MLP neurons of a small language model. Each row is named by its layer, matrix (up: input weights; down: output weights) and neuron, and shows model dimensions 16-111. Each number is 128 + 32 x the weight over its row's rms, rounded and kept within 0 to 255.
Before each neuron's rows, "fires after" lists the tokens most often just before its 100 highest values on Wikipedia text that the model never trained on.

fires after: " b", "b", "t", "ed", " r"
L11.up48 [145 158 149  95 124 133 110 135 114 150 125 132 128 116  64 123 149 137 130 153 111 195 131 112  80 137  81 122 151 102 109 111  99  97  93 112 118 154 168 173 143 100  77 100 144 130 159  68 128 170 151 171 137  59  94 154 188 140  75 143 107 164 154  41 141  54  92 171 122  72  77  98 102 171 183 167 116 121 133 129 115 102 150  97  87  61 190 135 128 103 147 140 109 134 100 170]
L11.down48 [144 179 140 146 139 116  84 112 150 141  57 164 143 122 227 107 155  66 116  99 137 122 187 111 164 110 129 133 122 155  77 116 150 107 101 104 125  89 104 124 150 137 162 131 141 172  99 174 152 184 147 134  89 134 122 157 133 123 120 131 105 122  90 199 140 197 120 108  82 129 147 157 162 110  95 175 163  80 134  87 151 100  76 118  84 114 130 125 176 117 141 104 234 116 162 143]

fires after: " ch", " p", " c", "h", "r", "he"
L11.up555 [134 112 125 142 112 109 148 124 116  98 104 173 153 159 160 130  97  93 126  80 141 132 137 199 164 125 114 132 137  64 128 187 130  76  76 112 134 120 224 103 121 116 110 134 147 151 182 102 138  97 145 140 120 182 143  94  84  78  85 113 129 155 173 119 123 168  98 110 116 127 125 102 162 129  98 163 148 144 108 209 128 144 153 130  51 128 168  93  98 139 142 120 175 101 114 119]
L11.down555 [137 160 135 157 148 185 124 173 131  87 158 119 127 164 120  97 103  74 164 150 177 126 211 113 138 105 189 164 152 114  87  88 148 139 107 156 126 124 148 156 102 114 121 144 127 174 133 124  56  99 162 153  59 111 116 137 157 106 125 162 139  91 135 139 105 175  83  88 118 105 189  96 103 126 103 149 128  66 142  85 105  98 169 146  74 128 100 104 160 161  98 162 155 127 108 107]

fires after: "1", "at", "o", " o", " "
L4.up486 [230 167 100 110 132 121 113  74  96 143 130  94 140 120 137 110 151  69 119  71 145 130  85  99 130  74 134 170  94 132 123 112 109 118  97 101 173 154 174 178 153 156  93 147 156 121 158  81 125  68 188  77 107 123 158 130  75 117 158 176 139 140 143 111 102 131 171 162 107 139  96 156  88 133 134 100 212  98 116 150 111 148 137 148 144 155 128 127  90 153 112 148  86 146 143  71]
L4.down486 [ 49 112 134 143  96 165  96 183 156 106 126 156 116 131 111 130 101 175 119 171 101  98 177 157 126 171 126  85 143 114 116 171 163 126 138 171 104 102 107  80  95  80 171 112 110 162 110 166 126 204  82 180 158 139  99 167 163 130  98  54 117 113 147 134 198 110 116 132 171 113 162 131 170 126 139 131  80 138 114 121 119 108 116 133 126 120 138 132 131 108 115  77 203 135 131 175]

fires after: " A", " P", " of", "r", "c"
L11.up664 [142  79  44 122 119 146 137 105 134 110 112 119 147 110 102 124 142 138  69 152  72 122 179 199 138 133  64 190 149 127 131 131 113 108 134 143 192 107 143 163 174  79 147  83 135 177 149 133  76 118  94 142 124 126 107 137 124  89 103 184  66 144 160  75 134 116 108 135 185 117 179 124 154 117 118  97 123 130 141 137  93 173 163  99 138  73 165 108  83 165 202 104 152 139  92 136]
L11.down664 [ 84 150 161 168 186 145 138  82 188 139 153  92 133 126 146 167 128  99 127 209 191 108  97 133 158  98 126  83  74 141 159 143 100 176  77 124  97 120  81 162  70 162  96 144 129  82  70 143 125 117 180 110 101 146  77  94  95 220 158 159 152 115 147 143 126 116 117 142 127  96 160  77 150 102 152 162 148 101 164 158  98 109 124 123 104 140  90 101 158 145  91  78  94 110 102  98]

fires after: "is", " r", "us", " R", "ur"
L7.up724 [170  96  62 131 137 160 159 166 152 130 176  87  44 103 163 134 156 144 128  72 111 114 162 148 140 114  96 151 143  96  89  90 142 147 125 148 114 113 112 146 184  95 164 100 173 124 188 105 159 150 181  86 141 141 138 113 141 106 100 146 107 190  85 157 104 128 112  81  92  99 104 114 168  88 170 136 128  89 128 104 163  95  92 169 100 152  78  76 153  71 191 147 140 108 120 131]
L7.down724 [ 57 105 161 155 132 116 139  93 125 109  87 178 138 145 158 165 140  44  52 147  90 114 144 141 127 170 144 122 152 163  95 138  90  72 107 165  94 126 155 112  94 136 130 100 114 147 104 155 151 123 167 159 119 140 124 156 182 174 130  94  99  91 134  93 163 128 119 130 148 181 146 139  62 102 103  98 162 125 153 131 140 103 172 124 175  66 187 125 122 144  93  97 131 100 125  99]

fires after: "at", " f", "ut", "s", "r"
L3.up942 [165 100 136 112 141 127 186 136  96 171 134 120 136 123 159  90 143  52 131  38  87 141 129 176 112 133 126 122  89 146 117 176  97 249 126 146 120  93  68 140 107 161 165 118 111 179  72 155 105 180 122 142 123 165 112 121 146 114  89 153 134 116  92 170 152 124  91 119 172 131 177  88 120 159  50 111 152  76 129 120 148 137  81 141  94 164 159 124  76  88  94 103 108 121 155 180]
L3.down942 [164 113 166 155 135 127 104 178 197  49 184 124 120 136 166 111 111 156 130 203 160 111 149  71 152 150 141 143 129 182 164 122  83  65  63 128 135 138 151 152 163  79 116 134 131 140  95 111 137  77 120 128 149  97 134 127 162 128 132 151 124  70 212  70 159 135 185 116 103  87  51 129 117 123 159 128 131 153 137 182  86 126 149 156 137 141 105 133 147 178 162 151 162 152 183 111]

fires after: " A", "A", ",", " P"
L7.up568 [125 153  88  92 135 142  53 127 103 107 179 161  98 107 109 106 169 101  67  81  88 157  95 162 109 145  73 154 126  96 121 136 137 139 136 126 135 167 225 113 175  79 141 114 123 129 180  91 137  73 100 158 122 132 131 125 142  79 163 113 121 141 121 116 134 142 178 151  86 152 179  70 149 168 156 112  50 125 103  89  80 170 103 145  48 145 121  98  95 169 192 130 203 188 128  92]
L7.down568 [119 104 148 159 150  85 171 121 138 113  92  89 122 100 156 110 124 188 143 143 154 133 176 125 186 109 169 125 164 148  81 113 109 171 121 113 152  99  72  88  66 153 144 112 120 128 128 145 153 154 158 128 168 124 121 138  78 164 141 181 147 143 136 123 102  89  95 156 182 107  39 173 101  75  92  91 180  74 155 161 151 102 140  85 172 107 169 143 195 115  92 105  49  83 111 145]

fires after: "r", " s", " l", " r", " b", " Y"
L11.up195 [151 173 141  78 113 145 193 124 130 128 140 119 162 142  86 146 142 152 125 124 113 139 112 148 113 167  57 124 135 159  99 111  92 124 133 100 169 145 187 116 132 162 155 161 102  96 114  96 166 127 160 145 106 109  92 182 189 171 121 131  92 123 123 184 153  94 121  95 138  95 161  84 114 102 162 123 130 103 176 146 131 127 161 124 131 128 119 104 142 105 163  78 141 175  90 127]
L11.down195 [ 55 184  89 167 102 178 153 118 127 127 111 133 140 129  80 136 120 126 120 127 136 148 152 111 102 112 116 141  93 152 114 100  72  87 113 127  98 142 143 147 127 116 162 123 106 152 111 147 155 140 194 207 171 114 185 131 144 106  60 165  37 174  39 135 125 174 154 144 102 146 102 127 117  76  74 200 147 121 113 131 142 145 124 126 126 117 196 169 139  92 102 131 104 153 102 132]

fires after: "at", " f", "ect", "ot", "ol"
L5.up546 [117 136 105  91 135 137  69 142 111 110 188  76  79 184 224 122 159  85 147 159 163 152 108 159 142 133 103 152 149 131 140 167  93 115 137 162 137 130 132 113 129 135 114 164 152 150 128 150 126 122  97  94 130 188 153 120 101 163 128 165 181 139 136 115 160 155 110  83 130 146 124 151 110 151 135 120 129 127 137  83 171 103 118 152 143 146 147 158 104  93 108 139  96 158 128 123]
L5.down546 [123 139 164 119 143 133 158 131 132 127 104 192 185  92 108 171  62 154 112  84  76 132 126  93 116 114  98 124  78 121 139  91 139 126  90  56 119 166 151 103 143 104  65 121 132  90 124  68 130 134 173 191 115  80  80 174 128  86  84  91 118  82 106 176 121  95 143 168  96 134 121 128 134 110  96 131 131 159 137 142 129 126 130 127 129  74 121  83 142 141 151 142 158  99 122 153]

fires after: " p", "p", " P", "ep", "*", " "
L2.up777 [151 144 189  76 111 126 119 187  80 135 143 145  86 132 149 143 173  97 160 152 117 149  96 163 160 121 168 148 107 155  95 103 116 186  81 137 120 223 165  75 111  72 108  93 130 138 125 194 120 156 152  60  98 127 142 137 145 134  68 139 129 114 131 190 116 123 113 110 121  85 128 133 114 136 113 107 123 131  96 122  74 112  83 134 161 119 172 130 158  82 100  79 104 166 103  86]
L2.down777 [129 111  99 174 141 108 144 110 242 119 111 122 150  71  94  81  58 155  96 101 114 102 167  96  97 120  80 105 111 102 192 109 152  98 191 140 165  89 115 169 152 152 141 149 132 139 122  60 130  96  80 153 169 103  78 118 131 117 134 119 137 101 101 104 118 112 120 157 159 152 114 131 167 114 162 139 174 115 156 116 195 133 187 104 134 137  83 102 105 181 177 156 168  94 159 191]

fires after: " a", " f", "ro", " A", "at", " o"
L2.up560 [180 144 149  96 139 121 128 129 132 146 121 142 123 137 163 125 177  90 122 115 105 120 122 127  92 140 148 161 124 146 124 156 128 189 132 162 146 100 106 128 169 101  75 154 143 153 135 163  96 149  81 148 147 157 172 141 119 162 122 145 116 131 173  69 102 152  98 182 129 185 157 136 109 104 119 110 154  80 166 123 159 141 157 184 108 231 160 127  78 122 120  90  89 148 183  78]
L2.down560 [105 120 134 162 137 129 111 122 130  86 157 141 108 124 136 171  87 142 114 163 151 141 137 109 142 126  92 118 147 128 138 111 128 129 129 112 118 153 148 134 106 136 159 122  92  98 101  94 158 148 159 113 135  88  97 119 141 112 118 128 141 107 100 194 144  84 151 123 164  81  90  89 148 176 133 158 109 161  50 165  75 112  85 100 147  91  88 121 138 138 153 142 127 111 101 171]

fires after: "y", " Y", "pp", "*", "es", " P"
L4.up878 [121 142 146 101 159 133 175 126 154 105 117 130  92 140 128 145 169  80 162 123  86 175 141 114 143 110 166  95  71 150  62  71  89 133 110 123  99  92 100 114 125 138 116 124 114 138  95 164 119 195 131 107  81 137 118  60 125 108  54 151  77 109 124 211 112 141 101 140 140 149 154  94 123 243  89  84 176 136 144 104 103 130 108  87 181 135 140  93 137  97 119 100 131  95 150 101]
L4.down878 [118 116 139 139  83 100  62 153 101 161 111 133 193  70 123 109  98 161  79 130 156  90 138 152 126 116 111 143 177 113 194 168 172  84 134 147 153 160 160 128 116 131 135 126 102 132 163  82 161  68 129 148 165 107 135 201 133 148 181  92 185 130 141  95 106 128 115 133 124  97  98 186 123  36 134 161  96 118 120 143 150 119 162 171  91  91 103 183 129 170 144 141 113 157 122 177]

fires after: "us", " ", "at"
L7.up473 [156 125 124 120 115 131 205 155 120 128 132  55 134 124 183 118 124 101 120  69 132 109 152 133 151 146 111  92 132  70  79  86 107 114  87 128 199 134 151 158 159  91 180 113 155 135 145 141 104 134 169  65  69 120 122 116 140 113 138 128  87 150 115 138 120  96 168  96 141  96 116 114 128  99 155 169 154  93  52 182 128 179 166 151  71 105 107  92  82 131 166  92 118 123 200 161]
L7.down473 [117 120 163 148 204 122 121 112 132  85 139 225 110 198 157 163  98 185 113 145 111 157 135 168 138 159 106 121 136 130 127 147  71  75 172  76  88 126 129 155  91 165 138  84  98 121  74 144 132 126 136 193 123 160 153 155  98 145  96 141 156 115 141 111 161 183  68  98 118 125  95 129 109  97 150 163 130 120 143 144 159 144 169  62 162 104 137 168 148  73 128  73  93 144 130  97]

fires after: "at", "an", "or", "le", " A", " a"
L5.up781 [121 136  78  71 143 142 151 163 141 137 124 184  93 145 198 124 130  71 106  62 130 149 113 128  90 136 157 142  98 158  81  90 148 147  85 142 121  95 157 120 100  89 170 117 155 138 102 146 119  76  93 191 152 192 147 138 145 156 116 132 122 144 131 106 101 149 117 127 132 128 143 119  80 149  74 135 148  89 144 121 125 115 175 139   0 152  60 127 145 116 135  62 140 168 119 137]
L5.down781 [126 106 185 172 109 143 100  94  99 130 126 109 172 106  82 109 120 178 124 216 143  75 129 140 155 139 116 106 151 100 169 160 105  67 197 114 151 151  94 140 170 161 118 153 103 123 145 111 106 167 164  89 103  47 110 125 113 100 122 157 133 103 114 160 159 119 119 130 118 102 137 123 149 120 158 130 129 156 112 147 121 146  61 132 244 122 193 113 121 157 131 156 146  97 145 114]

fires after: " in", "g", " p", "c", " c", " L"
L11.up102 [ 95 160  87 120 141 138 151 145 139 103 172  67 156 119  80 122 113 143  81 114  57  37  92 229 136 126 166 165 136 154 131 151 130 104 140 128 154  92 159 164 143 137 143 125 138 143 151 134 180 141 108  92 156 148 134 102 131  71  98 142 117  86 125  95 166 123 107 100 142 135 161  38 147  89  81 144 118 157 106 181 139 112 162 124  96 151 153  89  93 117 116 150  97  73  96 168]
L11.down102 [173 141 152 169 110 126  86 108 158  87  82 104  84 161 105  93 140  95 155 151 106 165 119 133 147 123 117  97 166 147 103  99 157 164  95 129 137 147 159  61 143 102 110 125 171 165  72 147 116 148 185  83 133 125  92 170 139 134  97  88 167 105 119 243  77 111 156 114 120 110 100 128 142 142 158 180 107 116 166  99  95 105 173 101 116 147 176  94 182  95 158 111 123 113 141  93]